Part of a small language model's weights: vocabulary 6056, 10M parameters.
MLP neurons of a small language model. Each row is named by its layer, matrix (up: input weights) and neuron, and shows model dimensions 0-255. Each number is 128 + 32 x the weight over its row's rms, rounded and kept within 0 to 255. Numbers have three digits each.
After each neuron's rows, "fires in" lists the words (lower case) most often at its 100 highest values on Wikipedia text that the model never trained on. A number after a token or word is its count.

L3.up208:120152101154078054206175137216154078152147114161112142135128080127088132152137134068155109107137097187107143112140102141063072081093169110125190134098125133086186133157168104124112116127150132164146121141120138094113130206124135125153145183186127081065106123189116102103162116180119134167093125146153142138143135104087149180137128140155106113175168141134136133138043117119128131160130117138169075102107146106124072135080090106076187148079129145119095142143147086153142106140142147062095094143148110131125141213090109136112074127104098144167084078085101120143139124112133146162161068088184126071176111125105085139123109187124153139129139140174097157177174141131131161101154161138089091112192145130153168064156150125166152158090113140075150139069127112095072120115084153
fires in: "to" 68, "for" 7

L10.up208:101114088161094148111126096090075136085078135145133175091154143107121112226152164148163088103126103173165119053129093163090139073091115141085118114115149123138132166142122124119071138209149182089178136134105140103134130149126152089103164106167142106135106091152079122117111097121112134109148118151220145138130088099103128107173142114132137126186149176144137143144124116041097146132088090134179127119142100125089081174123152107162142150175178072160170157087101125087074192125150109182109125081096094111100187156113136128109179161162134192102142184147086132126125114129139113102120108125122159121124095112124128097077072109101118158181050157121120125144120100149155132194102093159091108105074158075180167127131174090128170111152103162092172078177175110085090107176103132
fires in: "can" 25, "to" 23, "would" 21, "will" 10, "may" 10, "could" 7

L6.up89:061164118136161097115141094116177070102036117094080176124201203141103100125129153129187110121120088083155133103180131111240121049111133124158145110140103122088143133092130148086102054132091158131080138156104115117116124140110132132161131132151093177113113085186135126119138150207112145117104146070166133120089131157079089079130088076134084159107141118114153091158106075157100158179134104118153140120127052133118103184095102199116101149182141171083092152124185135095141152141131107124189131169108170124165132086120165153150112164053151192146107147108111084141145139131147171137144119136154146087126180110126143119137098180163137123140110173156134118111132096176123109090122160134093154116113150126194100126119118132120134162100184149048108138112111107154110099131083087
fires in: "of" 30, "in" 14, "on" 9, "to" 7, "two" 4

L6.up324:088160126096114172152093095123121144130120139178129169139168154196155120158062141098095098138093082127160150121113032102127148136138136112094146149131167083132130164096129133174107095143120134140070090056127136154123137133092126162126131130153174198128139161154120108154148104115106123134090120086163034180096120111077071071113103142105086198140110197114202082132073118101119129194127140134141168114173118205155146159095092163105095195154105096174123216169111088070095136142109130139084106142112164140135139123114140149152137180153136117126167138094191117113107134142130196088119106141125117089161148112125129110129159102058167127140134154125132087144151091148125178112106172136095130111161148128088121202153133114155142117133189140127049094112194119083089107119091138
fires in: "this" 24, "that" 18, "and" 13, "each" 13, "which" 10, "one" 7

L5.up385:116146090137111148209123093169118138167112093119100140128167090129172160114116126099105139099069106132142147097201089140114147155114150086114132114136089126152182143210171147174125100150085168159129051095122129158141125136151140113107175144160184116102145076082148100078118138122127122214138122136176116188009085127129104129072121100108136148115125147090138149119109139117156131168122132119152116123190153112121196156143125095104126121167093120113155176098116163094158131122100149050109136151146106142082169137165138081130064110059146102136149069097163138110126139164121229144132117171131110104126082122149110138089112121078168107166073119169141089117100198123169193099102161152122096100085151176109115120137140181149153106103160108157113091122120158131086046165124156
fires in: "and" 55, "of" 8, "or" 6, "nll" 6

L5.up249:095150149162106123179128120119170080119096131105129174138140129146154134136123088093141114150153169072154164150102111117203095089150138112114095133152147138060143163123119105096112130121128135099137150106116142093112133136176168120123182171114117109119095148144118180075070076109071133109094071100133088104052123047119102136102137110101145145131128140160163160112107139130153143121143152111161094112159103147160103200167150126105139179164154125160121151172148115148092166159136109147123131126080114074107178156120088128136138119176130081080157106115144161174076143117050142159150118104181126077136112111161132097131124159069167100217094143141082146162078125147143142151103155141010130171163156103063110200139136091112166147137229132102157091093118160138105062189092172
fires in: "but" 38, "there" 26, "it" 11

L3.up402:160065093094135051128124140137140046105154100153102098125165174130112131144104096128103126149111051171136136111111086138118145142105108113126130146201042122145199144145164171101186073179163167124093130183129055128089113151113147120075155110099140171065059099197123078117166176220101137105136128124107130151067134141130118144185109118113108158143143168079114145198121114128181140108141099117150129135129120128188145157128111105197188115136119117131115119137137110124092124114157166123137100144100152058146102116158082176101103158113082176130176105140119118132125114142154090138141076147110122150111121122060156099098120125163114160109175128162123131167140115132072120104134080238134145086116141134100148149135061117103140166106181103120101167090090157130138167093114097
fires in: "of" 61, "perfect" 12, "from" 6, "for" 5

L6.up139:039103116049052078110151106173072054104168090100083133136092144119112154145123163106127118138131172155157163141132088110128089131080112110166136095134122152073180217113141137113103117150116115124092129112121098071118105163139231117123162175092186185133091137101193159113101119102072115136112142124162097107120156136153148146115137117092101151176123083108150142148136154082062143157121151112165158155124151123171148152119184130102156081097156108166145127104133108125165136128129120132172155146151044139097201110100077134138124118079169149074100090140160131179120088129110147133092093086188131142132134110163130113124147170181156089118127131190096130141132151125132161158055085163070142101103143085171115188132113166090157100145196119104110110132169124125087084143149117
fires in: "and" 21, "a" 17, "s" 15, "his" 11

L10.up24:103109136182044157156231164133179083175102118153108091146116108129136071132102148088075109114141126127095164153138111144116158125131148089120132087159123147174184109089179165084148139121089156104115131170119131089122150152161141090157147170136115143124131114133145086096103172145073130099096142159106148144159122082111155088129151103147128159142117122125107086139027168050103078139128113148197093156107109091087159123118135132121091171113164164100167117085157138130089183091105126095103100120154125125102147077132132113100138113155119108144123113139155058119158098171085144127181114196170180121136131109178112059140138105126096111195137136198142097147112155154057156102124142174113180167117149158150092117023138130111148125089173105075075090131113127096080158116144188
fires in: "his" 55, "her" 14

L8.up80:133122039136143156162123149139126109121170137055159133064148090124158102158146132115104102137096129131126159089147128070059115153118144121057197158172138111136149169140127085127137088165090110169119079131144116106061124094154100064117132070085133130142113131111127081127122120155148078160077106099181145161110152139145106162106120112117131157096184070098189088178102091169094079153155087098178103122140080118105156117067134163153109083149103158100184150125076169133086156157128124105164138129129107148130135133153137150113097169044155154199196140155178138132106101180156151126078102065119140107101115113157151117063111176166206143144120138143138165113131112158086160091115163157118100166149152179130037088156147143116150140094121133169149084097154147099158088103129111
fires in: "years" 20, "000" 15, "minutes" 7, "500" 5, "too" 4

L5.up361:161139114092180068124082142130067165179074133178108216153138107201149120100137154096137076082067125172097128140163151094205179101138181119098103163142119113143105104094161136057118155129112183121171086128096162135132087136125123099181135139080086119086151083109125095145129181100159135139084134131152123156066078094169105100115097132142151106142168196182100150135083123172121147226121123158129095125133080106121158109139136159135090099102144073106147170187115093123108156108127150174126153186168133103057134138162143076150109111197108051142171105137159176109169135140123170125100113176079083139112107093149138101183097144112152124128129161140113100099113120132141140098107124155132126121111146099091100162133114098107170096129109115076102100155164122158074072138155156
fires in: "more" 26, "no" 18, "so" 11, "less" 5

L8.up48:113122163145052086144131141157133109182172097094146144139115178131194091129070111090138137091052184085147160097135151128154183153135145133106110167147108143134141110113148117088069177094157103088170105069120175121131128102091092140114151127115153182123132085118141117131082134108151134150132139138121072118128082129105123173111141088131100199122150145123138147124161080088127118086118089176105107123149109122080108139142164106105103125156114074122194089128099099115075132118102197157089144115113082106067184142121141150088068131065090125074117122079180188136128124142071149153095087205127151137120125114170154121142193094145205155146120119210135054118125133145099179097086146126083134120210144156131103164073175115141157146166143111117168121109115102120063098165109098
fires in: "has" 44, "had" 31, "have" 10, "sheet" 4

L5.up235:127199081133098108148152150147159109115109107126168093149138156152129122164163112146152151085115130053054147101123088128098132120065120064094177134159150066125147171165159204099119134128184054113049109127116125159125098174105177114119129138201140109153130126157101189112142108187152153150126151128155152141148088115148177157164099076100095116130143099106147098159140081128124157094105076125132108133176168160113111135106120126112181131128133130062114147162117101131136109106115090133102116147132149131086111105116174077114073148121095139118123136054117153177181114108158183185127074173153150140137116125083188125094061171161111153084077110089103182104193157119136154168116111165085135163071131120160152137154148138168138186057183140111147075069136112171119130140073120
fires in: "in" 26, "to" 25, "gaslight" 4, "kashipur" 4, "for" 4, "at" 4

L8.up154:092159124118157169121132161139177101068104086075103135148165139084155074096163167068111210110123167119098138122096113125133170072143100124151150139132109127165127106135126168125140150154093154159078112070138097121110097135106108125161127111148160145108143135115175118091186134125145127186120100108149125194145130134115130144020135134114093140090134109090165117167108122109175081134176146145104140103047117168137108143117139159116163081119108124166132169112124177103148131157090158077136145157100147128169114133098138134172083150057132054097139121100138124113177122204162152046124088125185173209115100132099117125096135122145104142089099141148098134153120159173152162104131147129108178040172133172158120127112202138138127005097132133103156151066166175106112100137127139
fires in: "by" 27, "with" 10, "of" 9, "from" 7, "on" 4

L9.up3:120144107137107100136144109148153084101093139159087118144115138146164099090130165038120144196126094133109184159093115120132158123068128112102170173138093128037166146055109165149148088135122130162078159160126087090099087137104113110112135120133167149103034112147191122123087151131148143116097155150181150131100149156146187202111103064192171155157094101145126068114123193126140175120186134127119099149114166111133178144131069157135106156024132085098129159126143145148104123150111208137091098094167142153129138151117120103186175150089103111095117124131211129140178099161115145137137103174137143164115106102112087102128099103099123149171135213100093137160092111136151138109109144170095133115083161130088124165074104168138142118088114127110098079090184132151089129104112119
fires in: "s" 42, "their" 8, "a" 8, "the" 7, "his" 7, "as" 4

L6.up149:081110120182103134140079116105192098137116089070110146147155126127218121212196161162119145159049092205067129157140109095091074070110110141093129163115138143139169099144159146101139145101100140118086171123116117098085121134096159111110127146114159150088191069113114137167105149178099135096098173197162190134125121103134159169132124158126105126160104164104161148147117124092112160128068121175146159126072133136131119166122132190065133083134156101127110179078117150053110143128112142082134105130112120148107144092145115098140139136113125106166114045086125093124173072162137142149169107131160083039105138106162127088092121089159139124087114105190123077089090110174172127139166122136087161093132155151136141190108102095132155119078144138095080131103091144102119157087099112
fires in: "of" 39, "under" 32, "with" 9

L8.up120:137158141117123117186138059100204125085165104124156156063119096145118100085100106110096116090131147069130151085149142138179128121138140088107119152210154169158126202106104148123148156112135212136144092094124160123116118111159107176159149073148133143066146131077125088094135114093174130126170090056120141108105063170079111139120125139112151130129193118154119127118086126220128122115121107078101154166144091153110189151084131140145119130147122108117218134185144129087047169169154160146101119126137094097133056091146105096130176140073086133079170119129126139090144164111149105134146141100103077112109086125199085074141156150102166131152063109160123106080092114146129141111089103125146126129172153122130116125133121047159149125159124145110146128162138136177097057186125121
fires in: "that" 27, "they" 13, "it" 6, "we" 5

L3.up123:161051138091115109135117142144169116084159141161100099151095101113120108174139142110127125099107072148098093145148107131091111126114078125140100069138163098102085144133115152073143096111155127167160107121115061140126033106105118107165134137151165144173060191155125139106137091105110197145153137087133117189095123147160125171158154094105176168154143103099126105102128134074197112106198166100146104110154124158129115115095169098173115146062151107211136107158097141151085122131119146171081151212096151071103096096109090129144194199110105156126159172139172158111091142110155114058175138091132151136142089125102141040130123184144140158098177137112179137132118165123111148153100143139109123052127133159159127131136150146138133147113133135163159036101115138124163180126052127
fires in: "after" 21, "to" 13, "commander" 9, "player" 7, "i" 7, "t" 6

L8.up53:130153161192139103068120136134120149168129148153171138117167094139137111110151180068135179112109151198106096077152100141143101055101170128101139087131101122193159164114114112149173032086114071169130130111116142112132126205122149100156150111114119100100077094077164112130162122128130133107166130140187162121100123135086162142161098155221091177139126116158073088160056156098134108180117120125119115121095126130135163120127113130126096083127124165080147098144153124107086128144080154151126138187193104124109179113103130163112142109152187109113126133171032167164174132127068131152131126172145151086131083125103122131089130073154169169125087080132109110121090126136124158149115155163058098145112128131159112125114125078130152148060080161078123115122175092143072088124179057
fires in: "an" 73

L5.up326:089166163109132153097139111140127079129103104180108061132219150143199127146135154087147134122197102148112117147112133159132125120124105052098149123137080097165177071143117135123131123100094237134104157110147146146138159141101122064087151079096177182066135141124164149175114140207123126159142101127194130128106087115062157132104134084135143148154134143123133140137111133085147202105109128123083091139170153135145183155105124119118141107108144088163158183124130091112120143087121138113051091141115083118060164114086115097146125101151171100143154144118122182087137135197136167115147090129141087089172107128108117127126105128094172132107092159191133092156033166138114141121064142200066158070067139065094094143116129121131141126126110102101120102096121174105150148141143129
fires in: "his" 33, "with" 14, "her" 6, "and" 5, "s" 5, "their" 5

L10.up109:142184054129099095183202105151113152080098142149123135175153150047127027091150073101173132167117106126093161159084149087170135066135143120150066134111114118152162119147117182118091146107096153112074132124157135084138100158113159148125143150133151092114074106131146127131132072120144122100131044119127137146173102130107116072096162125158145142105133098077185136177170151093143173170111131072136177138093145061090148108117108160158119183105087184132138119174142133091110141117143155152128114073150147069123181159116152067105111088097139125152101191126117163070157131122131113086156071188145171116079129138118121131141125105156121147128063179126091095121129126138170142145154158169106177119102141114096110200119111146153139052121192124168095080131124155133096111133089166
fires in: "of" 25, "early" 18, "first" 5, "during" 4, "greatest" 4, "late" 4

L10.up138:137080131132063062131160093175142128122137122196117203135194112033170074156144174155134133142126106141145158121126098138163115083048118102139108151172028102167157158090128189131141081207113155126163159146122096165141141160118109147104172163152161134129174151129145150077164158207070128082121159138184130102104106131133142081112144122145111153211105110096158157120095143136119145101093109114181148101087114123116151161106096156130153079176113151128133119092119155130123143108075160152146127127122180068069142132099132148148107137077116128148145102110179158090151086154113118073128074083170086143112154134107096175131182137133178150123115137073180132135176073140130096096155127147112150095155110111119099162113179144129124101067096142104084102084101120112148070142098147
fires in: "of" 55, "admiral" 8, "to" 4

L6.up26:097198105127104198100205108099141106162040149055147073096174109098172118183191138133104161100121139140099102153063135149121153136111136160097127072148063065162160132103135141174162125142092172117107134060118185147147159138127165112132173087081087106139133100114169155122110068174139145117074148105149145179136093179102165088106111046010085136120110169085137119138142131110177142139131137115199116124096128152102135112135163160102108108128074131143140059149183098085146170125086152089111091167108165117110166100155173153129138109187119081096175118116092082094168109164101168105133130089140160114141138111121150102111071112118155130123085125154138154111101111154158142093144162139146155115073154127095158107102170092165142115132120163109122094109123103125103130156120138
fires in: "the" 41, "in" 27, "during" 4, "through" 4

L5.up372:073153162152120181102158138097137097099066123138124179112136094101149106131113130063116153088037167126087166185137140125117069159104136123131157142102061152169091126106119173098081136123084086191132183129119162118105104125154137157128122136140161130130124106120146174156109104138049199111123137151182128119113117086183152159141086090160136141202119133101155149136094092044127164161067095155096175068098100115152106124173082113120130111106164179099125100127120111106157132127132121119172104135223108157154196082140163119119061109187126113151137071102072121118147119174087177152159111182205118153094111113151099122120143097131151137140163094177097118099148120134140138128139105138110132165109144101165090138119133097110155145102169096092063160113166211101089125150095157
fires in: "an" 87

L5.up129:154138112136152127140162142151170107104127148095163161112140146145153088166158066113143152105125111181010136135081053111196088133095098163141120122170112102171197140141173085103100108127174153206096144142135139133109165149140140121114166094130152164101133058118097116091123114154157129115186132129104098160147120133099166122094078130138104130143119159107109076140160106118108090125102147145162144146144126161118200174192166117076184100171107164162164095146148093056146136117107124101062102157139159124094161145146095146064107150105178112123216129058126157086134113126113147118112069114099142170023155110110106067069143181125164161125119090132110134116076087160119166137109087138090125149070151135078153143118118103113164129134136126062147162134108092102147114147147109
fires in: "which" 66, "and" 12, "that" 11, "of" 5

L8.up235:172135046130126116136166148099119136147174133141151101179151144154114124120103096069162159120159112121178190033190124151081160103156119154137118138157104097134131183199128112126154123132096085105111094122122122099119098112123120075110149109153105140137138112097152080092188093130161093118168088099134108130072118139064145125097148105154149120109177028163132116111061154171145090124130117069171158143136150134169146108117101157136097103140088119115208166098101152136133162203170164090142144132174063114069183123140111145089108081126121146097136122141117138106177140092143160047115140128134126153109141115142137075100103139129103143048069136086165145091143143116078196092119140141140116130131143147159066120184188102173131169124072169079128087098178175158148135120137149
fires in: "m" 16, "years" 12, "minutes" 8, "percent" 6, "cm" 5, "km" 5

L5.up260:134144124184137136180103091139141179144108054149120189167096122155172118082137141187127137167121159120144159100111049155167130072124189112086076176129160169130225130129155081137135180125117146127127111135099128045117100115168152083097176154099133185122193148115179125130148168114130117142100157118179075120133099151140129105130091131142177106127156124125170164142063075127136130107128142121154172102134118116123114145141184099154172145101145135049161161157097130082077097124149092133092146141095070148101103143096094096130108142143157095071141167148112169152110115123144177103104132137153068108121111116140147099119101186150158122091091141151144167073091184141165221129123159131071123069137132113075131169148141123078140081116192065081066095128155141113120111137154122
fires in: "which" 26, "however" 13, "this" 13, "they" 12, "it" 12, "these" 11

L3.up244:105168116110087174078217113125139147105084118129120119115170116126159083109195163124135173130116119147173096183121098163119112086136138101107157146228084126160151158126143177152155060174066144163094140085131109120128124189161166102113131173080149062133130138096187145087162141162084150139127122098178131169110111171119146066105129104151129196125100127070141157116088156111105177130157112131085144101105131108088143146162148182195132081126123101166111090094148144092129166109098125082067122170123140092080172126072150123166147137141183105135131140139120082171167141136091143063139105132146135180179099120070134099091131144144176157157153117113078175190136104114176145098105120130092196071120147071115112113115131113099146118112123174095083128079153128099081147120118179
fires in: "french" 15, "josé" 10, "of" 9, "did" 8, "married" 6, "at" 5

L5.up459:183166058104133125133153191141159108103102093162129131074092163173140086170153102142169127080132113126056162157113122132112103108096161135119181131173106157103128137126104169115150118115167152132096135130105093150103107125119123115076125119114134155129127147133127128097135165174088142085160163149170161121157160129130157118103138095050107169172123051149199150151093098103140132080099113148163118103141137140141132142086116138083206178158086152126092134140124147123111150126134081120156132195098131082124153173099129134076118105157185148122138054160140101166106075141102167088055105107163160207088183071089114084115095182131095151126089149180156137077106137201136174123066123155101163090099173144149092143149115083167155123046204100103124097098134122075090117141120124
fires in: "in" 30, "which" 25, "by" 7, "for" 5

L6.up313:096134168203039151074139166153148090087090077127172095153155108131122094145144172150146146190143125145102129126127082123110151093119147084090104060126118122144169102102120074119159153070143149169115165130109114097105116151118143136211172095130118131112083088107160184125133135106083142173019113176141129155105077088115199111098125130124139093151152111114156103118131128052074095146128163140091139151157094182101176145111083126138106181123136178129160107164118166141146128169132152114079129062162058164103140106152110172133158148160164085141152104112109149154145119121134118127132106116197162110079110100122170080122127082107102162152105196173054117139160079165145121180115175127120197126120160105065131112096111124162154117137144115101091093142164128119081139098178130
fires in: "his" 55

L6.up316:140193132120181144103160077090134151163110120126155142114180114122119156135115095137093135117146170113186142158129149089133134084107126144117101179127118128185165123085154120164107130117104109147147128152134166093139080098170111057148163130146129137133145117183137115149089109113108109142135109095176109111120100076150070117112094079143123159168115144152090078120130145118149130117149084126160070142144128130135075104156120116081111133133202145116136178180113169105130204202094130147068146154109141133101210126113153156130122165177093091045086194084092152161214099153063219141090075109142139147126131120095091067155085121104134110149081098125138057100080099195137215118103153121109097151085171133114165119139142118139169106162167115156097135084172103120125141096085167
fires in: "that" 40, "a" 14, "this" 13, "to" 13, "as" 13

L10.up467:152167107216163147165168105106163124130108101148157216172145129124116077160090135105139133135164127057109096082150064126114172104140151113144183159162098136114181080133133103092128117097133140132126125131130102134177071098166115115091157139158102154088127124138089057109181114081156126140149161105104115096101116149133131145138167106162107065109122090124139097134096136167128101122145142138125109129114110164095122126130143092101104142137108126096189124149156154157104098111162140186076190128139114090039137144164099135111140139118112132073153101126136120117128116109092096055101097138176115152133154107106094015168097108114136181187067110193099186088091154145162147094141169156041160168135155118059126166121125076163153140148107029105113125103090139117130105177101157
fires in: "which" 16, "it" 13, "that" 12, "album" 10, "game" 5

L6.up41:077116065127125142178169087117111121085102147124081122150081122146162105186126052124108119108110067124133095152112102100151172119220052157141151134143172118147120161157132166092094117132142108121116115107125126136155095160086144120169146117138096134106158075211138153136124052155135166196177125140113104214132120122144123134022127143073104122124108153093143152142146117122132158101186141117189142173116122157071190166147136220126190073131097129097106173085125124090163137101105129122059159160113163090140075145122136145119143102124124056076165159113136155149121121166126157113171113164097106123073133119093160138137135173131125116143089117169102136086090058127124127174114128143097164155125153109117093141108165130108137112107191099135116131114097171124118183181063160
fires in: "in" 47, "during" 10, "western" 9

L6.up164:082134137091193153166139127142145145154135135170146116119137163134094105180084150162096119111165147128161110138111070122175168106092105123143097147134147119101151192127118169085124135152117141119117111131143114151131116188130139054123159103130174116128131122126167071132153143135126118141146108178107077119167058096146127109147145069152121126135117095069050151169095164127091159047137134130136080122168033136094125109108117129106156103179129103094142074152129108076093163147118104115055135131149116082105186159169134095074084138191163111115146116146186166159143090139070116125115091147144183094102142120111141083159130164126143164112155042139178101149089114147105172209080138157108122050099162042167151127184128095135156166149127108151102132072140119063130145156081104
fires in: "also" 36, "from" 14, "that" 7, "in" 6

L5.up351:089161142098092095134167156096102152134122168112118114161136160139111113160142222122190149102167156115203118104081119177170110093068127132086142077131110127125155209015175171134134131098155159156151111100128142111143115147132200112121130107127115116142105109100184089055113054172120118117189134150162122178111131113173162155175114102148091165136093146140143088119137112128127131116089134146147149114118126080143137099078127088147104150084140149172118144166130077122102147138127082084073173125138198119122083127156143102105103104132112163112113104094121126172125095179061136145120117129106163148119152138124171099057119090079135118117141163092168166163150155117168204113090116179104146083116125119140185188156140089158144153157178187148102116083140119091123134202091074
fires in: "to" 33, "a" 20

L6.up341:118110091109094168121142088174112129151136108142138118074115157108151108138153185160116102187162130155156125083145088082091136088134074084113122149105121114151173162110101158115164075176107109126134076121151089099111101137113142077118103179149106128119060111106112103100150104144128113177107111133158065176056105136164095124105130116162132162194102167130095128145115169100074076146115164124128086146167081093125114137081105125122122136152084111195143190164132112132131211140161128163084247110098141059101165142157147102089102156132148202113139126106133117169129104190120153133172110129124082154173106131112107128100162167059125130188104135143137196195130121167154136172126184172122157101143153118100107212151152121126157131169130101086160135147143094115087075174086139
fires in: "to" 54

L3.up420:072140128099120155086150114156150092142099109091076189138145169194106142157141096150181180106084151172078105138149161136097120087124159153131128096107082072163087095152160156153122148110117169108084115111109110158104111098111122085087182123161119155122159144167113122159068187173114165169130158153181110184121149162097104068093098102123131156122137100096143100135083129154157159139119098109103094126107117086155157110097049148103115121146140178102159178092102103106146178189094158139166114159124174102092122140149208158157149126171111145152133085025126168088160127150125138145121105169083124137138125089099104127129104142119120144081111167056104093088119195162129105078106145137129151105121182090163159170152100148145171130079070170135053112087090113145093132108050156
fires in: "as" 40, "of" 22, "on" 6, "under" 4

L5.up177:138136105162148123187122115173114093166076162126160155137141109205149093116144114146152144128147155095094115053082133091169141139129147144081137133124079114114166120127120103128129073150097116157095032099147153120075131123133122080089170127155142180102140138132124109067092135157079124112157113156222098159103134126126185114128144135025118149138186117126165101102115148173139134102166091105178108104139161134113154204093098112113161125130069163115125111105178169124119159116099089123137128110105171142142163167120121092142162121132179114139110087134154152165099144125115179106115076143220133113064114115110167149082081207167161165125055158113097136187090094139130142152082168164110136089124141176105118166187128157057138085126134129104116064085186108101131091121121129
fires in: "and" 46, "but" 7, "is" 6, "although" 4

L6.up289:113116133172089131132159196142107102109148125102143206149187113126117086101119129123136131160141110176131133175194086156114123147193176163104179098150164183104141102097161167056129118125171171179130081110131065076060087103179089086139156075157084184091124116108125126140112119091133126118107126126146091174046088110088098156171086140166121155078112066113144180084129122149159146149157065122142108092050122198087149186096127132176096135156162116119142125136107171125125173138112138187081135038123128108119120100120128110147135147164129111095128154138119143088164131091090137075091137093157082109137129105190134117133145201142168081138126187177088157129122113150138146189119158116127142077120148145129140193157109142127142118127160138148118101115108099163125160140066113
fires in: "after" 17, "war" 9, "by" 7, "though" 6, "while" 6, "to" 5

L5.up219:064185120163122138150116153192130068119105082117108164075170128157116076128112126113218146131114116117082132115086113095145158127119146131155082136133112162171214119181111152116119127147095150132118121095113103053129120151117162132106116102077117183153138124143155083093097169145114145181090143138095155172095103215111125078122127124149113180135108084070103109132178135103140170136108176134107128167144154110094204107130133181077100123137169083111087176099173127094116195137131170118112144082161145081089169114114174142122130070092102126153124138077183145131125116120071138123146119146142106064072103113140118105127122102151109110166095190187133110136099124142087165164133205145093138100127157130218081189106166083131159173103154155080117092133119116101148148154075127
fires in: "at" 51, "of" 22, "in" 9

L9.up456:038136141128158135107119158168135132148174181114166156089108106082117137156138155158156133095103153130121119103131103155152114139118152075156169081124129076162204180105144101156038123132162177125173137163144126120109085119199154114095111098110133152086075174138109184168114112107119130124148117127188070095123045136122144163154119088154106142155107102206121076165153072111120108145104133134169117125164129099134108081088139088137115130127159165164158137122170089087124180124051132135090126170113137139102165145162121152076120081195123164159080114120142175096146097083124167165136056070098099149120127115170145082143147112081121112124122167191109166077064150149092205100113122178106103103159146137104113128128179142093157123163108104110188082113120126089110129165076119
fires in: "to" 78

L8.up223:076144151115107160136207120135129084158133103096105126094188149120167112101118130111096081100117145134146106117126098089140115139143093152108074161124093210213144115109110169107146137134085171083116090125134163114138140124118140163069166127108102156152078110108101130124121096181099104098138131145176083169085149112177044144109084098125141191100121138100100180112152116071062186095117133123211108081128131104083131112176143167107127080105137051160148129071127139147133213152112126103071132098126155119128094084118128110151086127093118155116129135147085142165094103180097146122127123143139102169140153095147089128107111129125178122140122157124146143183109120184168137105058123162081146101134154068215161162157174071109153082087170159150155084100161166129138170090090104
fires in: "is" 33, "was" 28, "had" 13

L6.up4:158163161096116072162146067157157147131137125124153139118140152101152116130112144146100121134150104142098136128109107156151114132085174088112148147139085172141156133152167193101149093135106157115125108166138118120081083127150224110132174086131177126085146108076193128139133107141151125120105156143096162127129094183086171136155122104169123110118101056055122091124156140087118135119112122155122089173160139154092191145117167089147179057172124100163175107125105201055110168124094138124107176160121132105157132077095088042126116086108156133101145164194132130126168056167088119121123092148130164175076160114107053087121114149150119167104096166146123120101117146171155162054132119124106147042115151147134157117097087121088150153077132139122162126124129127082132204214131089
fires in: "by" 34, "from" 27, "that" 15, "for" 11, "between" 4

L6.up459:115206121096136141149091090107095083153104161091124152162141081198171127086153135061146226125163127158054148111133133075156116103157191133110157118121171122177177192184109083079113113137067114102141103093135127106161137152082125122103154162132108184124094094119117146078101147144127111147127127114143103156128086087086149133109136145132115163153124102091218126166139140107173118098074135161103153114092131112088129142134154131149132181127118125116097180169186167109166127119117130114119179180105173138100125188159126109046101119150166128133134095113093150186157104147138207156156071145164113096125143121098170096127062164112132140124100136160100127097084074152173142132111137153105157122119146092110116145157098064171158110092186117122084113104125106079068054083115101
fires in: "with" 28, "and" 15, "who" 9, "of" 7

L5.up196:166156095077125110209114079180162054150121094185099157180167133110099122163149198110105148147166089161111194123118101180154091133172125124129097166200097148060146093141124137103153059098131209105129091150137080127121090141132124133176158104137153160064125143113136121073126125164136136177140097083108107193091111126067085105144126123128116161150099112090124148148121136135123174128144132092133103095131140147166138133098155172076123089145104101200143183119225119121120104136157163095072131133113113063092124148086104133197149171131119147136164092102156133161156123113136169087098085105158134071182126137138127099145112166132141130201126120185096154161070123141141120145102116199088069065130127135087125173146115149131128143087129102130140102114145149074096114108114163
fires in: "or" 37, "of" 26, "few" 8

L3.up54:134120105144095159178113184131160147163094111118118173064182158126167083173201131091170122159092087207132079146170076058170144102127099120141145108212080126119158159169165123113157097124129181222133069107125099094045103121127138132149165073139160130108090088120130108122163085150156118151115165101144093176085062152120101106083121139098090109108121155054151124114120116095089154168148052151137123115096059152114086157102161188177132033107070134159178112082139134059117169129143146083138120115121111101136101101128127139100142117097134144127121129122176119135109118141143151125183141123066164161160145102141116096143196152127174144136153094148131119094108106178123097142147159127127127079163173149134147116150156107115143169117115165157123095086161131107109150121139160
fires in: "of" 99

L3.up249:138139043121127131144168118159155143071126116176094161110142056095134104130155093076136138131072105133110090160124072055107121113167123141181165111166084070131135075134104165082134127182143141160058109168131127167143130128110106173106151122099152175151109152126123095089201079112148091194127147086166172175105114157136120132036137108082117089091127083069133106217154130112119115182133132103093167102127117197144148163151132140105138127144048130093115128125119089108161105099161111131126145132153132137098100118115096152089148125098124126135210135098146155130109114160176173034090073188115144135147145130126161138146122095158128211122145172158104096127125050142090123100155153182138111139094140069150120125139105146080146148137123141097125156125068168149117120161148164
fires in: "of" 17, "album" 16, "city" 10, "song" 4, "festival" 4